config.yaml
n_layer: 16
d_model: 320
n_head: 2
n_kv_head: 2
head_dim: 64
d_mlp: 1280
vocab_size: 32000
activation: "tanh_gelu"
norm: "layernorm"
norm_place: "pre"
norm_eps: 1e-05
positions: "rope"
rope_base: 10000.0
rope_fraction: 1.0
qk_norm: false
attn_scale: 0.125
bias: "all"
tie_embeddings: false
parallel_block: true
init: "normal"
init_std_qkv: 0.0266
init_std_o: 0.0047
init_std_up: 0.0266
init_std_down: 0.0047
optimizer: "adam_variant"
lr: 0.00106
beta1: 0.95
beta2: 0.99
weight_decay: 0.09
lr_head: 0.00891
grad_clip: 1.0
warmup_steps: 365
schedule: "wsd"
decay_fraction: 0.915
decay_shape: "linear"
final_lr_fraction: 0.1
batch_tokens: 131072
seq_len: 256
doc_mask: true
train_tokens: 895400000
steps: 6832
dataset: "wikipedia_en"
MLP neurons of a small language model. Each row is named by its layer, matrix (down: output weights) and neuron, and shows model dimensions 48-239. Each number is 500 + 50 x the weight over its row's rms, rounded and kept within 0 to 999. Numbers have three digits each.
After each neuron's rows, "fires before" lists the tokens most often just after its 100 highest values on Wikipedia text that the model never trained on.

L10.down1156:417560505629503557449468507563528507500505552454490524512458544635535442459537432577499483560439461413486501509472567543562595494516571519570437481542496426565454477453598454460509393566562534436478481441464585454369551482511444452406488482420492453502441429649499423542536429455532510514478485469531501502541403479470476452529513491609433469424541543501443561491581478458570459497450458473535444547458551475522515546464501567542426477507575545561535501516477485565489492518520466598625503473489509484503449547456501524484466580472530539418493483430512566495522475568547497518
fires before: " |", "|", "\n"

L12.down1087:521509492415515510489484555537505599494540433511464637444499579452451487423471484539537496497483479523524453460488506489441462489552477506517504465484590522514485496513461510459586495507565471555406533531618465477453583525541577514494481577453565518561518495521538542540466493587538552457522458579588521553525540541503495549506559569534571560464475568500415505504510564523416495580515553481506477407494515453325413537437580410497500578534455434467501496408539542536459473460558557534485533371482530445416402485515473504511489545544402538368520391543480567440514478572498542497
fires before: "\n", "s", " a", " an"

L9.down512:507595472467507530525515441510446608526509429553431410564513355548525498423532510474472519478539443481566424543511483495528597522416563432514515461501488542626480421493580552511547485463433512377458584501466498515530560507536509504470536435441533473471415456589470456524583531540429558518450432470450480492628575454415492502533554565546528386475548525478456535490474493521432521568433440562459517426478420551382461522486479522528408503528467493514606510503501492459573505485452441536543560481509541449462481535441522493414555500464498497493475530422482528435498477526469532451
fires before: "\n", ")", " ", " 4"

L5.down1:569498424561448474503523476459504560481570457489487502439455423498548538542513507481553543476444440547532471482496543411474590472533551491557502497534393536377533528518442527496497475493466439468492514523510461561533389474498623515539493569491445603524487422484496470554564558441570423442478514531517530565467478512563448542532494453488526515437406478551518433528470487579547541485525566534497464475550567408496492565572447544548474439441375377589551552556507484530511482517543560495505505538338424439489443512427468447484500466482447575472480483529427556409452381441485417531
fires before: " |", ":", "---|---|---|---|", "\n"

L12.down690:534553463538557527514546484544489524507418496555563528447513465469511488577545505496515522435486535553436501529463493482584554596561422485550523449471544486607631441523544515502464501538364514558517570487579523479500498530556438454453393479650544484378357455485497428447472459488530425586521491566388512483534453513517574500503566562407541454476551529398468510518499436472577448528509434545447625465573488480520475583515550440580458508544493414454510505508538580473578511458486453476499418492492458471522550548464504549571472574457445511426512529467478498396536492443512428579
fires before: " |", "\n"

L9.down377:538524463543499490442547521532501547536539398577438576610479460616433599477465578476466474500527487531492469525515480448552456441495528583558521550510478560506476569490469566465407485457560444486535524485521439546501607570525531464491524533551552490498483530491410502533459535486523492551521489515528546465440438441547534462417459474464479543480483531518553448417521500504468537477422532428504556629393476502445405526382568514547434464501470475484465489526557536487502614419495546423499450515476516484465411478569545486507508482462557513574528510500539519435533495489386540400
fires before: " |", "t"

L2.down1231:489477515551494434488551540465424537552527611488518492460457483484504409470427539515557478418518499525518529456555475545443462522421496554541484532500527482482477561500454551474547392490478443515402448493495534504477478515515578461559589562469483487578470545530543521408474493562408515473531503467539479536442432516459534459563461519528513499444378484444533564446504513575445498399506477475493522474350598512432450527526435563432379457543583495526501546398526528507502558449494422446518537565540499551467454498491410479434551456510571533497582561457488413484509512482419515513
fires before: "s", " CD"

L5.down433:457571523461552436429482527468485513600473384551483517549434488478500415471491419410598585549527422538493503516525440491486444525454544514468405586525474481521437449525448555481541487502630494562496543500437483489501483529532520499536516512487465534508555515571528445502577585523440631550561506477480428458464440481505565462495498537559544480437436451560581431567495365485503536553545523532392442532505559541474422492503518457448374471568482485456505505601570522508506402480443525551578539622486515515416487590409483465471534609581399434442522484432499473575483464432505560503
fires before: "\n", "-", "|"

L10.down1192:465453471416473495453513481473451563476568543487506549534482517535437547450473400519407480491423452480467492549477581396511560536443514520482567575563430523556565509449509501550465460536532498531563503469462566437455525463459511428481579520462491414582511471513426566427434413560475539498540564450538479542497500397598574457543591577472532484560496550525522532505541415489476466424463530506499493533480532390550566511443461442515510541574498448519407519518487453554558549540463530425531497480396516471477552529490525487449534477598496490517556451478551518528449588546450564497
fires before: " |", "-", "t", "terminat", "|"

L12.down830:490541505497539515517536493497479543516514554477510554529549539540550611500550519442547500452511539526510515572554468519506490558415484494455451476568569529478546575518483472424531466497644466465476427486415457564449502506459511499512543494408613449522554477493479464511499505438556563481542492558506580477510559564512518514471457545496480498443450507445622488461520482449423486481397561458492485610392505433537499491475458520425458495508459477503470476427545579477517446399535511515513575516469527487527446386525512492472517510467475520318524506619485445448499450466522524463
fires before: " ", "s"

L12.down1250:499586477520514473524598508565423297506540451457436519635492515518493503433586445436486458489523531489547502512406498403605445497478531513510473527478499548513440531486516588492621449483435472384494544563471531440528569478517491504496518475466477545447528498522467446534542510539511535545558440618477503494539466455574494524580520450563462528488430528392614463486542587470485446460551486470554479534537515490428542606385522525507560517491484534497433554465404585467555506524481439528501525494490523506505568524527501547529486442515484468391566493508471533497490508567472409542
fires before: "s", "\n", ":"

L5.down229:489439445499409479477430511522431639445477512490559567438534531575483539450518536452505459457625417563473572365501527515589482507528509573653546435581520403531427499504529406569523514455462455538502489506517549472494503463465632428557507507457447459532486508502573636469469579471459445518614575507431449469539505541539559543516477468571441521557505466394534545450466552500507488498515534516502483508445482513482498406508458606456445490479527502563440522497432489491480511503382478478489481510513452470439401440607384518504526455487444471562519574519502584543519525538419455530
fires before: "\n", "s", " century"

L12.down531:479509511456406545427491498445517536581566431455468548467429555465541551422541556475612494524496464566493500587484451472472472543460546496506530455503523483560460430531532546502544461480380494461517538577579457479551485544584478481453511549551520460469461523486466420517474534526567480418584494542518577517447501474473527458480442535486461444574471509466590518553481477416531553523433460479425441400540543453492488557486497474564539544385432500569538552492475560461508444567512441547477514428475466446527482577403518462439510488457539514423497460481539486483466466484470509537
fires before: "\n", " the"